From a checkpoint of a small transformer trained on Wikipedia.
Architecture: RMSNorm before each block, rotary positions, no biases in attention or MLP, untied embeddings.
Training: a variant of Muon for these matrices, 308M tokens, 4706 steps.
MLP neurons of a small language model. Each row is named by its layer, matrix (gate and up: input weights) and neuron, and shows model dimensions 0-223. Each number is 128 + 32 x the weight over its row's rms, rounded and kept within 0 to 255. Numbers have three digits each. A neuron's up and down rows have the sign that makes its largest values positive.
After each neuron's rows, "fires in" lists the words (lower case) most often at its 100 highest values on Wikipedia text that the model never trained on. A number after a token or word is its count.

L3.gate149:127147172138123113151131137082120142143076090089116144091097095060137133143086129138129112079118165142136060125155083127114196131095113155143120127167121212181132105102158157101165111174123167116205102090100147132169178173190182141147095125107115061194133127147175132097158118163153135153090104088131146116141078117176119196095117080121125108110152162136139109135121128121149148167112169043132146171117138114121142214117162132132122114159166113129172102139158122099185080166103147113138129146049160120122104114147120089099149142163139120174167149100125142218161150135156098150148165077092093090099150116188122121089101112143116096085107119185108149088125171135056161190138
L3.up149:104115154118094084161162114085161158193116086124076093074116119153169129116136137067127131096092150073117104076182154126072142124111127140153160179089119157089162140089118104174151104130085125190140155112095146124128142149106173116117126116058139077165143091113110120057154054144174075111158131086108105120131108134105095116109096118111129108114126130168104104145153073037167148059133128074142097161094124120117101167102177134126096167119220159168174156170162137095117145168100087083159195093121199159067119090096127159074151152124111136138099123135128123189133159109102137125160144121118112187111112134126210125093165129137101121170164126162119172147095130155108161163124
fires in: "silver" 16, "social" 10, "civil" 9, "angeles" 6, "chicago" 6, "bronze" 5

L4.gate359:054124095150126127099130154119131138098128139177093163087119110163111137104143123167120114108186068159113127105092079073084142160143051148088136096131154148150115065162171158129165163082070139127134182190154135154132114144163109180168159158103146158089143119151110085149102115136150138151108068099169113189128122171156122118106148080073145113169146136103124112092147094137061094143121161167127130141032164119078153134126115096151142144136120155170151092113118105117118148128083180197166085075141103103160166070109062080106181056148137153107141116161109147036092175143110099058116128123101104104135094085114161137173149114128134127119138147114125177091167174101139091095114
L4.up359:088099157120169153096132108084121137102042206179071141151146137079144154121125144097117109126126090132155139097148118111081119140165148087106129113138209116124115128099130158160131159069106095074133145131135120090140162111152107144141159108153082179156138162119080118140140079132178156098171051091131129119068157153169160116144128090145118095129135124081094165124121161108109152155123168173104104146093077151059130108172144113080068092135111119116135137118130119106069168107111101152156193072139181101132140147164166146189136082101105124112111109139099113085089127149150158140251100146162118125151074090149142118141165154192100103197158119093179132100142115129168070170172
fires in: "of" 47, "only" 12

L4.gate51:123121136109132078154117198113097139122138175187114132155126096149202142071116150160117124126134091132080144158131157103075115114085124124126171159125108183124125127054176136119117133149154097125186091114173105128169197176185102099113170092171139255138153138131175124159145082081077162165150105086090090165070125127170114109077073118118071110191129136130079150100139126159103110143108116133107144113085136159154156088127148120132077086098084107114124159090160152103145091141111134104103159190100121138095119131120139159142135169117150133102098132137164141148086119088156085139111110177127113120129064201084090111107101100126149133111157185098117138142105108165099060097112
L4.up51:136062205074120100193106169119112196106155161152089125135155138147199155031125145149122146142082118083114097134110157180098151090121158096168128120151056136150105118119137158131186109094122141145183122106140098128143211185124089157123169133169129242100163112091141132128154114083114168158176157124130083125100181143124123131070121146177110153168091115099088102094118120146117093109170131149102136123137136099184074138139128170166108139138120178176138159134140149078144092158121096101091141149043148130095146155125104141151117152129175117179096182116166123101115109111083152103118069173177067125133109126139097160109137094116112167106189116094150098140106108150118095130110
fires in: "university" 25, "world" 23, "state" 12, "from" 7

L3.gate458:131098104099132062111149053065144140069164128147080126082146092091186108085138114131159150130178145130121132097172126104105139119151144148122167146141131159157137107122184145148074136084097142096174112108132144126134079139110174140139166217111199128099113109121081197158171086081152156121153127088132088090118136107139120168138147134105074086135097224090110076122178111120156153109111141186107101135211142116104095117086130109120190154088154096157104121144103117103135123051111062102065118139116095072109102142134115145108135143118082149094086160150140157189099104138136149134156147137103125108147106177093090116143168186128139111053136103137103113167186125089091182108115
L3.up458:145102139101106128059137127059139101090139159114085107117114110095130111101147135133121146115161159059061111111136153102137143159135133183118142127118159140122124103143136144133112130112098132124157182134117115123161078124081137101081123196098175131137141121068132137141154073044181189115116175053097095159101133084168181085146128124142108114163077172145092152058181106131125137120116095144068122097126145116033189157081128098123204129125144115129086107213133139121079132035122137110164095148152180104141091111177109163123117187098129097155096137120152129166105100135102132151144136077139135131112100169103083115092100189068146085097107159123124134168115078126121167121075
fires in: "served" 15, "made" 14, "played" 10, "worked" 8, "included" 7

L2.gate326:121086123106204118180171166170132074114111151064099141148085102127134076110113120155128100189093159168132130127182176072132123095102080158123139148123130126145122104047164141109158097128169154104118083158084119085111124093132112180168123121148136127139053090140107096120153086128088149091172140088134130135126142187123039111140101131126168140115118078150132073131104085150101101091116073191141148112091172161106140111184105084099093144087138186120161112136188090068147079163148098077107122080153137146113122110183152119217106173142102120108143137142094106144123116041121140130124126140123118117117140108186117076072166122115145134084088081126147166181113074114123113163110
L2.up326:137077121122166127178134124171082115148198142085121122162090126103136132133149100155121115170097078156138160121104222132072144122167062136087093117159096140151093074049184128144156135144132180128096103161054126110138137172136101133136126120136139176118071141206111120111149106138156085124140130105097149120110060135165084161116083155128138112099151148114133158178126119137114103103131111202150193109121116165151154106108143067102085134107137142131171131090172075092125066136187090088117092116161205162141127120156194111096114058162130061168152149110114162135150100112124143135122133137127150117156147132179093111117125163095106142137093044139122113102062101133163172195143
fires in: "national" 24, "date" 11, "n" 11, "bronze" 10

L3.gate35:128133206172170152140144153132117153136085141110169097167133143172122158127088116105124181195175100184153095143133160155106120147112108142110130081096111099143155160165109150150184169154088183136149112080110159133124147129157073181088110167115159190163130143081207112095146102091146144087109088125154096172128075122078116105154168122096134134114181175151156130135121163070147132111084106087088144086184103139120128141126199130203156110138119176139156160130142125108199143168123174198134177108158118085171155177153118143107194098159150140166145080074154159097130103157120121142093088165145099083156132170154082206144111132120085112123117098143164144122151165176142176123115
L3.up35:096116191129143143147101134122132097158137146159120143156119154146106105113109116089107203204152126219199118123149113166165094128148114108146134169069122110146185116144102135186157144147127215100171098070103110151104119074121116131124076149086149160073091090121135146122136145159103170100164150137120178081128113160081132129095161103128142147131166199097168093102121124134139139084116113148106090105146131105130073100107130057153091095117115165120151153096122069165105139151140121095142092068124117097164132244160109088080166080132107108130118103158133144080170115147079167157165098137219132085189108178126158180135096156141110119160129150135138110138170117175112166116112
fires in: "same" 28, "n" 10, "s" 6, "candidate" 6, "composed" 4

L6.gate286:098113139163145148092150112076140124121146130138059155189066092169156136126074139125130136114135129182123107098071105128183069112097164135156186103097168079093155119099144085192191156123125154139138096162133113155127179035186180130108093093102122106099150040139111125128139115110159170098120145135183096092125151041137132104114143125153149124142106154130156150109139116076110164115132129110144128121104120071110118109098186142132131141151100152162143108123148143106183120093153131118223155150155116177197095116145179111082116198101150099104082150143174128110104158105142041116163077112124147152118105083083173174171090095157177137091148137115081104114122153128120121091098
L6.up286:107105130121146117165078137169134133136108163190133175135104099117139116121131165207099153074077112177145170123076125195154150201119134136133143051087081094170130074119174169170159127123104103142149052136102130135115138109136103134155104117106143099154066090177109134102138145110105146092174177088152073140116162107122184134140114066170171114084125130066163143093151108118130143086148141161107126143089076151140128142114139122093169124151068137120187114147170136085120081099108073106103156127193145103107110133169152088120106107104158098079106139084104142145092140128157127121137053089087100198098108145118077089178173108121144117106198158131144082146068122177133165132178
fires in: "of" 74, "majority" 4

L4.gate324:089105125133191135168162147093143180109106049107139070145133163081156179110134138114136150207137025122120120098163141156144187134148124090070156153119130140066126100146141162181091142133161077152164132105112063059120129101121141164163144150151075131135116136092168105140189075106175188152151186116156112153147167147127112126153116093118121112111092086121146154096172067142159109086120174156083150140131105082127095164159110095199143130144142113114103068164116095129152113095122092108157106094168139153097142175136196059162119089138113126182155123152095162107130161110162147091127142128160153127144151095125157124164128080085144126175145154119105093161149134167220117150164
L4.up324:115112156149120200163137098113129161090109085122099098197168172078128126078156142123136137218128085126161116074175147131113176138106157098140176128118142153086154132109148102151055118125138096141154165098212110082127137154108168133150168105161115145087141091161083081111129064124225168130148151056138128155153158172110150164117130116151139115147146136108186142066157059133127162101079166152116184143110130108133135220145086132195157116161157120130113109117091098142163124108153112087140055121171125168116095119088164126146158099163103126100127104117124083132174115092084141111125159185168088131123151051129150134173102128103148163165136124118108135173141151133170112167169
fires in: "after" 35, "when" 20, "while" 14, "since" 9, "before" 7, "although" 4

L4.gate364:120183129173166097113106181107072116160096115148090170127193078148111092108148143128083127109142092135146084107148125159174167182140147184113128092089112137078144115154131106167172141115108189094081139142141108115123066157166139171154145108131146136115118116106080161154142112122134113140082126097036144142140216207192153164104157161088105133165118146069143135130141135096125136157150165129122112159106147124120120140081089121118075189103122149086157150149101087074064164130119112157112127099091112137117067128080117148116094065130159122184103114093171157145076164093159151111122142083192081186116069115135165074133136143163143152083100131105176122110108071196147124174124
L4.up364:084132157172112152110161172141144137172135125114140104172137191169108160096138062081148149063134156126113186159096139094074132202120085081061107121114128142116137092173142153074146191107092130142105111098187141164115094119106151107150121129124127105124146133119091128158145087131110056114175147109087106117143203157180148213139178182067103128116076134063154136130190135103135097148056180116156133128112130100131090135039084086122085108132183136176107158151132127096126141128135063173089163120168135092147138111161174130147106141107173091173060119170150108185107153112139150132100082121139156144158093107113118092116123123136132118149121094145202093120120134114156119114092
fires in: "only" 18, "over" 12, "early" 8, "about" 8, "than" 7

L3.gate350:143156111165124099147105111128115168161084122117117144101137110091120100098141187146184091087118140132124139185095110150103147130110112153128136159166160181147119173122137108117170097108106186093146156146090093189036129157190131141136121212112174159155136124118114070063091107211112151193083128100162157109100136162140156099136157108159081112152137115094167185166159131127114130085137181116031159136147200125131094092171142092096129115117141172143164064085117130205109136120093172104165122156145117080173122137139157074110164188119104157116132164169052112089146132160093154124149156152098154124149078104116095151147120105077123171090130095148129138086107086167143138133144
L3.up350:143149127128156150110178145113130144114154127114062117130121106114109128121133088117159152151153164054085151150110101110136131118077128101130110203132116097067136106209083208194074183128112185156107185126120082121114056149138171152091121129106091088100198130128127115176155108142079090102136184117144121123126173166128027111115112144101195145137120115109066118167108181101101099132072123123136164119142121112136077128103159051169093202098179145134155152119168126134129193150169145139107159130044115095132123116179150140099110113145122134156175120195117089144125115133140142139108107085168078107102114115113130155136111124153083111072101095116110086128135179090122168128156
fires in: "from" 31, "for" 17, "any" 11, "guard" 4

L4.gate455:094111196122108143104152129080120152077103118145163105178130107110086143156098141154078131110128111155175136168140129096141085143110111163101168170128130058107112097098129140173177147209086106139118125177148156185101142177101166098138161172065144144139062155157173096115127118111096110137120133173097102102123150179124139061125112127078102153152132123127095117175096180200118086122141147129193154171112113167072162100128147129207180174122150116149115116152149165148143143127153131123059118111158091161206098083137161139140139118212077095040083152154110150139141098112170144103154102125117125116150084125099143084125141090073096150148176150084148138053118168138121109111142
L4.up455:088077211127102096147121117131125105128097123165121101097138082049118142128091105127173074135106101118100032073095133116094120050154152130129186119107092117152133125131183148177159149143135095091135086127142171158085111138145155185149111117092118067133081124153176133147104158127187056116116082179124159173094103130081116093135118116108140097115116122122145139127106153168087164108133172111100170142140154135105163097068124145162144179168106206156146090085147162124134114127113131074126128136096082151156070107116166108092164086138115112091123063130115110111159119131076140106167144141145102204114144088105168097141120052096175150160089125070135086136126174057121141108169
fires in: "of" 64

L6.gate557:170119086134093078112219131139110160133191134147096109143110105128116147128144109126068159078145186141138136085116177151129122126090178141183122134128116149150116133175167160151149116144202213168142103096138133079184182146135158117168136130142128060114102163187183086080100096153118141177126110145083191129125108080146124107164114090102150148076121106105143130146131108099074142184131127110139073121156128142146128135129189114129156146205144109163113088135111134156162133168086167152160216152123121184118170081066152178100109082147130134150111168150186137133136146159084144143203145157166111135084144076112170139109104144164122086132158128137099107119131076086144066152147
L6.up557:102117110138170113130138138089155101167168140174122124158088121128175077162090166162188143079113124113148121132175166120094118139117184088133153054106096127079109083077142142099190063123111058215104124143148176117144113116166136120130126148115127166154092189145111125132160102180094145170129131179106089143162128120186103081108103190137111109110062145096169211151129170166109164134155117103120103169179133085093146156118119119107186112118162121118160132159163124115133145169098099128092138088094092160128130162138124141129130130100043152146130078128120064141130177152124145134135108198123119122027126153141143143141147148168162114154155166103097203151083162118062145109100
fires in: "american" 18, "c" 12, "professional" 10, "former" 8, "bacteriologist" 6

L2.gate536:121155116142133131116129138156114136089106113118081139155081163067168149134165169080074125140203088077076108051129097067127096114128131074085104085156136131098096156165118110133135140112149116117169176202124140113105141168063157174170180104153119148072111136115172155103113124114124099184104143126112151158130063103121081107131062135151093096125134111147139134177171091152141097131068106110121104138140145182141132153192190110121095166119134175166115065098163070177118121074086188143132167110136123125143142084087090157163176108172099179163156142161094122122139115118132148153077192140142059161127094112092172157175159139112071105186112123106160090128124136090103134132154
L2.up536:176143094086123132150084168119105165074129150101156171153181208077190086151120115105098066100154084110136126121136129123131080128115096113069095125099135101128045141154154171109144141176119084090082127145092106080142051187126126168147143104150111161061101139089147115156114147144118103173191160063142171116134135122149131156101099182189054116109168146113115106118107074104150179156093127089105141093107132104134172163207102136132124116096177154088123110189113097099121118109095132095144129175094092128155178123093074113133124131119105148206107112116106115152098153133114097120072125103146090150209085154128143163177097148118123164163091154143166163120107125094100128104145
fires in: "now" 20, "before" 17, "since" 13, "still" 13, "within" 9

L2.gate25:147138166092190079136064148153160141093137095143191080127109141112140143091170148110129107076121161114106107142064115151153141089167111156129107088164122142115141154106165088132129094105137161082154135117133101154132150131112112109114078178159149093171161067124146150117145170118108070111136107124098094128132087137150101108157137079094167119115136149059113182162086171162123163122169173141089112108109179127146136147142159150144094092158153088174123173086169159078157171070170054138113118135072163173175199151122156073155118126104180104101195153136102079110152090128085111110113184137137169096107087104167105162088155120137154190137111127134144151078189191094053153118166
L2.up25:180136152068145140101099164230157111035137125131129146111120122151133157131157158098136130097081151145161146132057134166138113117119172141141139096096125101130098119165128080159153107109148241121126129100133088133136159109112112172156050148077109068162110108113166091150142131103134098139152143145119100119146075147135102058201146079101169131143170137085107177164084196156148142104174154171081143110103161113151173165128171158079116117137096130126143120089155120148141094106134084184138137073139147126100155166132136143144121147102218102115143091139127125181057062124095153143093107185155152131133178183096130150127155097077132130153173171171129112121144151118092158142112
fires in: "its" 79, "their" 12, "itself" 4

L4.gate570:171136145062130180098089100147124131123105129103158125147113110144211070118131120193122103066129170059112125102169095103113162163136159139148152140116198137173150130126112121124146109153139159135199125102081170154131206103172116095122141096167092079159121190130146113133173123142102135115140114190094171118041089108156140107115132126152096116143145111154190115134128188157115137193166116120113133112120160162104126140199130178197102151124150141150126109187110198052161187139076025135113125118092097078159115092087131119145103107102083135121087151109101117109088095140172115136078132105089116133117160116127159108122134133087100138121139105072093147136159053157150127128126
L4.up570:169071117091110107092101167139130099080145093154146150129140103115101099095103083111116103196163181172176109153115132175109130178113100166132110154115169132172153164145177114118149096127122071028122106073110127165136168121152037162174120153168114132117131162158057208136156124120132060163134132184097063096085102137167147147128090138136128101120112135117191150164088149102147159105087142116130111108124060127158093088136117190115116110131151167162145113099115114113140158135096106152100092086141104138150129168148134104082096059109130105132077141180110099117184165079114126149146104139195072173143168142146112122107089082162128102140091118100067089148136190140114123073137
fires in: "of" 45, "life" 6, "early" 5, "late" 5, "original" 5

L6.gate288:095131188125110157081132130176123108158142168120141099149163119100137114061087093122164135153114101113139108143109098115124139116106131127110106103166153099074102124128108115129135088162130119176168128075050099119102159079165187123097130127220064102053129075079144064134137122100138139123133061101093161110137158154160141076117104135096179088148142161135106106118176095086148099132225191129070127109169112102081121124090090180173104137121170116090092103174090082125136045159111101165141074133134072139114144148111156118162120124164140123120116104153115051139102126078106176105146138109138147172126084111114077104129068148137089169160156154107113088086114109150087076127150
L6.up288:088115077093072098072139112129164137173067121141136080201110188083158113138100126104110101165147126143167082169102114118133142145111189138176142166129136129133128100114171141127099137162166085183145091119137145079168142125108110078186134106174123126125194095083115136131150074067093115085121111084135129133202154161109123145128140160089152153110094180088162150149159102117122162157142115089149166129139054116070073126114085146140106178140156156131079091126135089169204141057133110123122162135115163085127087136165115165121138135086152146072103161156141101107098106190079131124125163126138156168094054122157140099122126158123132108142162093165189090143063100171170078099145
fires in: "over" 20, "according" 16, "by" 12, "background" 6, "down" 5

L2.gate438:079100158107118110122104145120148182169137159159118087157112132104118153052080147152163106186098150083148087139102169163078136168120132147093135085150115178151123130162103088152108131088108095111161132122143156086154122092154159125113157168127124109106169130108137157125178149145090122153113157103161140128084082139100141125097152068094190080082085145066101165109137193066146194109171121096130110112098096106034103144152139103154161203150163166173071148101114137153115143136045091147121109111131134079133093163127168157157126092176117137129100086176081113198110115195051167150127150156191115144152137128118120146106107137129155149115107144130073128127165070087139074113082
L2.up438:064072188098127091095138121098138196103109148170138091156097149151107143068065150149169075181102180110107034126124169164114141174130139154078137060132125170181123123135117109159098121088102097131145147126127199050126114125150148116108117154111144158121199123153132147119140117139151122123138155122143147142101106109068146102105129058075171079095083148090139151102107184092131181108174145135117121113086103116047143144116132076170167180151153154160113171116138131125099145103041110146098096110147134124126112120097147185159126071191141146119081108171109124141110096179062137134137175149205104157109132115134108173116080149156142143092115140126083140116131118102108107117079
fires in: "all" 27, "local" 13, "various" 5, "many" 4, "few" 4, "influence" 4

L3.gate295:083050154122202133097041104140114107115121146068104134168111095126114136076102139127137188116159163142162131151126111081145174115148073146059169110162174093130152147157185116133116126116121085097097125143144100109135112106134174110102086150146135154151117064132122070133133101175097112127095113160157118161123152122171157149108092155113103190139098129134122105098140155133119121139134137135153106147121121135098113183195149164077167143167156136114106120111147123118206144174090143128184131133206103144066067121165156134176142060097087096148130147149102155158073146133143125113126141119138154169109115142217132142197103126189158131063117066049071160165133142126156116187095
L3.up295:089098097085158137108106150060152105061193071135092178112153140121164159090116103139156109141114121106117196107129133094196130122099121172134127054122143130173139162111161142138111135115097152159166094145170201102154098147137165121152115154108094184104044147139186120110154097097135142119180058105135113109097188078121200140155104135126113178116181152129089116096170111116128064109132176155174140094115098121070126111121141174108169183143127149144149101158152177141136138137149176211070166138135140119178120129175143164118169100093078089107142163125106153120111143115170144163110117125127105149137155170101129132171134191109188155108153138133081175136156157075125098176082
fires in: "season" 24, "games" 7, "songs" 6, "draw" 5, "goal" 5, "tennis" 5

L7.gate459:145138125118182124134144106173112107075095169089124133126106176156130078164120124134118164119100152205106111128161184138130128087076107127127097111201164186135072130140191141083178159106122100105084133142103121138116125214165136123119167103148097148121071149134161131187170103111105098115100156112193106133155087176093157116139106125131174151142103141166100165134079101161189158143140094082141129105131138109142118123101132119121064118132162091167152142126157241098142151139129196119095084146204138092122088120178145128121127080118110149124127175075128204182098200110137161111076127153112162085126085093142145201094165107157112141124132106162096185077136113133124113153115
L7.up459:197089175114191132135101106172145144121135042113182127153080126159142056149119117198141101083061122122159140125107133141105147088112128080134100124111142172108130199166141045118145144178112147147133140150151096173155160128140119147128145150131157113085154108142110116200129093147077063099082086098140113150100169126114111164125091114133180117127101165127141124060142167198122139138137108123093107143108131128109125128154211150133122097149129158153122138075147186125116116111120141142087126116073061143172212170099162103078130121110107129139139136112105079190100146152122114152154125101129094143103137133157126078119035204109099152098115119167108121166182083122076186101135
fires in: "national" 25, "s" 18, "famous" 4, "divorce" 4, "at" 4

L6.gate35:133119136209156103131145116125180169130112075133127142124149133127114130148136121072157083187181095124155116178141156128123123146070148143084145115110109183088124182061162118098083153160146123128152197126128145163133117101149113169101079073124118195122131082082159093125146112105217124122168117162104152146153060145183140123100085115105095110079130092056161087122101119041069144139161138109179125140119087093125143106099123086110150073104123130118118099136126076126124105126119116132170107135137131132079150112094109136171133037128179116160078124165163114162144070069114138112119148134057104122120094102142133086157105110125122108145110150175125119098147162158136149082248
L6.up35:138125087062140128125166130114166093158122140125126105113091139126154199099159064172054116172185087151114119079095150138086109137129151120123091118097096127130104129240175111112132117098138124092137146137116139109126148118128134145136144192128094093171098214132142138131141097158137136081132169168116129116098091130150099114138113108143150114121129109170125159148115113090212095124181121104111111113140176102101151079109192193143101120179088122100112153111144158122109132107137122042044130083113093116107115162127107082125111150070031157160149138099148114138149133143134128100207084156067097141108146059151141097175106129092088156075139145117104157153097161079113111167192
fires in: "when" 40, "if" 14, "before" 10, "after" 7, "way" 6, "whilst" 5

L2.gate371:121126110092147111068111215117112120152141105101118113143087107113104096173087169099137094114077092185131105131097116116087050146081129117171183071108136184143181119159107085147114101095170122105133178086077126101130173157080175122137154098116130095166173157177145048106122054112131191166165129098054098161110157098092149075126143153094140134144129103155064108130169153094135142160193149137161142114115156108161134111167146099120165152109076120098100150167143039160156189119080162151088150109153107073147176136103118135167122113094165110120130210167129112086095157114130127148140085119121128129109119085119157122118110135115144087139106119075084151175113077128115125120089
L2.up371:077129109103104155115122190146164113124101101152150094125086153097147163107116138137100143136139135179070124129134081157144144147163146119103121149153117092147110156142100141117142144124088121143083139085138086099131155200097120179121149104092143133078060136100071169132131153130141111174109117150120152203157157092108102080083093101099179145118154092118120149099121093136078031141156106104130139123073146059094070076117119146187132101053095065123173106075133151133179157137097073138117091083174129156060116122162178146112144103124138138117126156078102105137130130151172116140086189091189131129151094181086060169210155094104101142128171160161150097097149154132106135178143
fires in: "city" 15, "at" 14, "place" 12, "arena" 8, "center" 7

L3.gate92:142142083111138124183129154110107116171200081119139102178151111128096168106140125104128120122142124126145148104128045131070140135110160191126131128146196144097080198138125138153086109163149140177133151152086110105160103108145133062141145139137122112174161189121153142143140144115195148106139092146077098167124156151135137152166172111062116159082178218143195117133144118146086122134135164122089155154178097155142075184090168143133166098159093113150110137142091063129092149082117159127166130151129085072144112164155158134101067097133156070125117165098089139174136157180083112091079132063178135094131123078170123089112115091056094132128149103137109178108121081150100159106084
L3.up92:122141147136140136108131143173141095118118108126095120118131095159141112115143124127140173197132166160172098126131100133132130175184125104154157115119097103183173067127153145097154127155128118117135175100112107185107186143080081148156057109054081124093139190111130183163148080133151062044109159130177148092109108120111097127095155129162139139132178080104134091142107151098131192077141122130161139092104140087101135104124131164165068105185196160115103099127153095162161164154143109097137112107061114175128134118041126125122184137132099130071142037126104126084125200133151155088179080191119121144086130170060114101108171128137164130147136165101097062146113151151126127143129
fires in: "her" 64, "same" 28

L2.gate459:102117104147125133133131114115146196121147116070079105124099175169145151115143152144165182132085147076101086141120114160112114120087127123135146125161115133117120142077115171123120167107150054123174167134117135186177150163119208115081127160125124105122159106149184111129171166105172155084156115122096050181088109146110139180102033160137104119149092125092177100058148145085094178083138145120119114109133120128150116081121099092160095143115106113141114130084083163121068102161130099135134156130028131118107160088088085096123087199084134198170086169116157116127116087125104120151141111114131132090141109157134117138080136101151162142148099074160051171114121038130140088090120
L2.up459:166126151100097137076103124145121092111133143133155123104123154159129138122121168112126173169090127101089087132131143071151107154042156075097113101189096127161137138089161150154078162086154156105095115120039079169121124118143142086086098117165155099136095076144100098183124156131187150104120120144134099186135116168153149161114092125110053155125130149106114080094193117093133187133112129111175061162116093126156158154109088184116079097113126143111119124150098155151080129208169087106166196110135144147097172124076118095105106193066112206173120139086114121124095145096146164112118091095171161151089183126091162181128187141141141123135133089062143116141093128146112080119125
fires in: "place" 17, "position" 16, "post" 14, "office" 10, "classification" 8, "career" 6

L8.gate356:127123092148110177143102129097096107110134098172128055153133159079136110127168143148137128117083152116122162118124141169182088098103158190149077158122096155089163100156130119136133134070100129131142142141122135104126141117162148119130175092150163124130139146143108137209132150113148174080160139186111175098156065117136144127121089088182148185138133162164151160146156165086132179152140057102103132121132133143156082168131129140073137125191097125117123169194144181123182035103139116155130112140140086141110146134101154128111073152181132098117151170124151255163068148146099141102064151115171167127092150143095138083153136167092116095055182146175127113103162165116138113111132
L8.up356:190121180156126127093142131118152148117162133115162112122189151145102109112106130123083143120147153116138165201122123157147101109119111167097084113164117140138111102127129133065192135143139175175144120166126134136188198172115095121145106132151131074147140142186103169118176143099118108106157159199125162139117105159133088129136129116153112202075109111104094125198142181090122181160132149104098160146085124083127113132100095120100129077086132149092135191158126153107199113113123206114133152196148107138079125144137148136115173159154123106088178102105162121087134164132181147139141090205090218152115187154091095104149144125095072104124118164216165152135116177048112148116116
fires in: "his" 41, "the" 20, "s" 10, "their" 9, "its" 8, "a" 7

L2.gate344:103130127119127124138147126108133161160130115185182115196091158124149127067175176107106149167077135117191095148103127127132077166138170136164113121136086163110067113060117135115110132161146156089077127158150123119172174184120182074139089123089108132178142128089138155195163131146133103082122136099140100170102102110186145134103126112107113199155152121123111155154138073090155109156220122159142092151109073120108146167129135197151140152130130143154122164113140088136115151158145121171089147142105077101176173154097163146141178141090189160098127113101171152089204091122129106067134114122107168111168161081134156175149179064090111142125122193083117077184122118165123122068138
L2.up344:124102134114159150161124122107144150116091084174148108134082141154158121079150189091095142147092170117147143082114138142137072158131154117102098083122108140108080099053151142128129094148145140094098130134123120134140099143116161087118076150091079160159121125072114129189141157087125126130124131086188112160075109132131167134146129117092157214138174089093147118185151077080104130128185103195137125160097082110114133162119120200155128149122137130172106172112124118154122132163139131176078138134114094058145163170076184144122163138112172155083135102081161172084182121131108116032096117123120132109177179067127144122187160089078162127148114174089085035139115118153111123060121
fires in: "him" 52, "them" 17, "her" 10, "himself" 5, "themselves" 4

L7.gate236:113133125028147146135119138180150125105104201142148186111170154162164161027071122139132112122100079144082085089138126163168172147143129144142059105166129159167128104112151162124203136161089069128102113172157167118134108156137100091143080167107100150033102104115088116128132159159128162219123108125110181109129160121132183103141150137101142149128136128142162103115149163075113213139139099120115121184084123073107126112097113146137181135146083148102109105161126129141115114121103182106196155127135098158182095116131147156171156124150116129165131131146135130104102106079121098158164107098126104058096140169141120167142133123103178108086153164145127108159126150138098198164054
L7.up236:133109100115165103177070179159136111131140136146147143145055087120159148139157193154103127129116162139092099078087136069133141109169128151179180138035170106098126127120138183139133148172194057173152162133183141113155119105127146164112092136198045114120117102119124126127148127127128129112124170148131183212164140109125151157139155145142084154179101156151035143105120098132099153137128127138112161132080166145137118154064140098125140128155102145206128163138135104113141142091137155133116130100062141093171139099171132122098103189122157055146116119132149104081062137108111149106190126094177151172089102127154164140163164105114178128136160077144172090114143154104118073077105
fires in: "of" 61, "day" 5, "seventeen" 4

L6.gate191:155126156137155166116130103149083133158121175128160132202096133121134116143179185113098157111165119130144099077127102152166162174105140088180089141120126127081098080114161093052115143109114068160157135102116165166121108161127138082131066148132144127130116119157204100067183069137184109151080119141185125188074130144168109124151141151142094068115081159072075087175143160092164138151144144101106112155103156099182119067124148173149125111153147160186161081110138144119058127178133107140101110139076125190120089117116156123117115131096135144103171136165114128108060159114065163157116144056121083121103152171117174222109112137174158100117143149180128119115098138112124131132147
L6.up191:112126151142136130119107113113101128131061117133117129109114176174145154173103165131101174145172116147115163104175101170150184085124127196161121146120194156134134067088180120114148099108113108095138140071153148186102154203124086121115119102125091129177135156072149171131088143204188141091102138094184127148021202100120098147124100067136126118130195131166075110117105177076107121124159077101171103119070098166095147104213141123133109147170142130138130136069163107153148146174109160139132138127137149101101165172132107103122150089156141089120133115178133166106113089155188139091105097127152125099093104109112167097139171160148106078160200102109156112096077104095138121142118
fires in: "of" 79

L8.gate535:138175143081171183115070168110152116116146158143095120143118132141148068137112160124131105040116117214159118138092115068125141089108126130120142134159191109109098181135135103134164070137179129140170161159140122140133161151115147128101119096130128138067138069174245113199109087123121121150081194166155151075115122158134136124088124064124130122159130068122109081171087079120114125112108105138134152134130098101056195150179183122109097145062162169149116154126084176102121097102099131118076112127139138119113149098136124133160102161157125115166114127179190169149112155091154163080138115122109145141122116148142146178112160220128138174058154102101131133105170135136116163154135
L8.up535:176145109119128146133100120181088079128129104121177069095171130148117114178117137130156129117114102169130211148178111144131153126106125117161162123146137136112052132121115198153120138157152090221131104143165147116194099154099170104104093067114083068141125081135116167097152074147103126118039102136122078082093157136140183072118102162125084156077111082112170096178153135138169079139149110138140182127159032112148156057138119125135178142102196098136129097147164164102157114098131099160141154160111172128177101107139145122110096096112148133127163189166182139213110140131106138117150132143138149103084081131129137173104108157161133130068082107147124138111119091121148104151089
fires in: "the" 26, "s" 17, "won" 4, "national" 4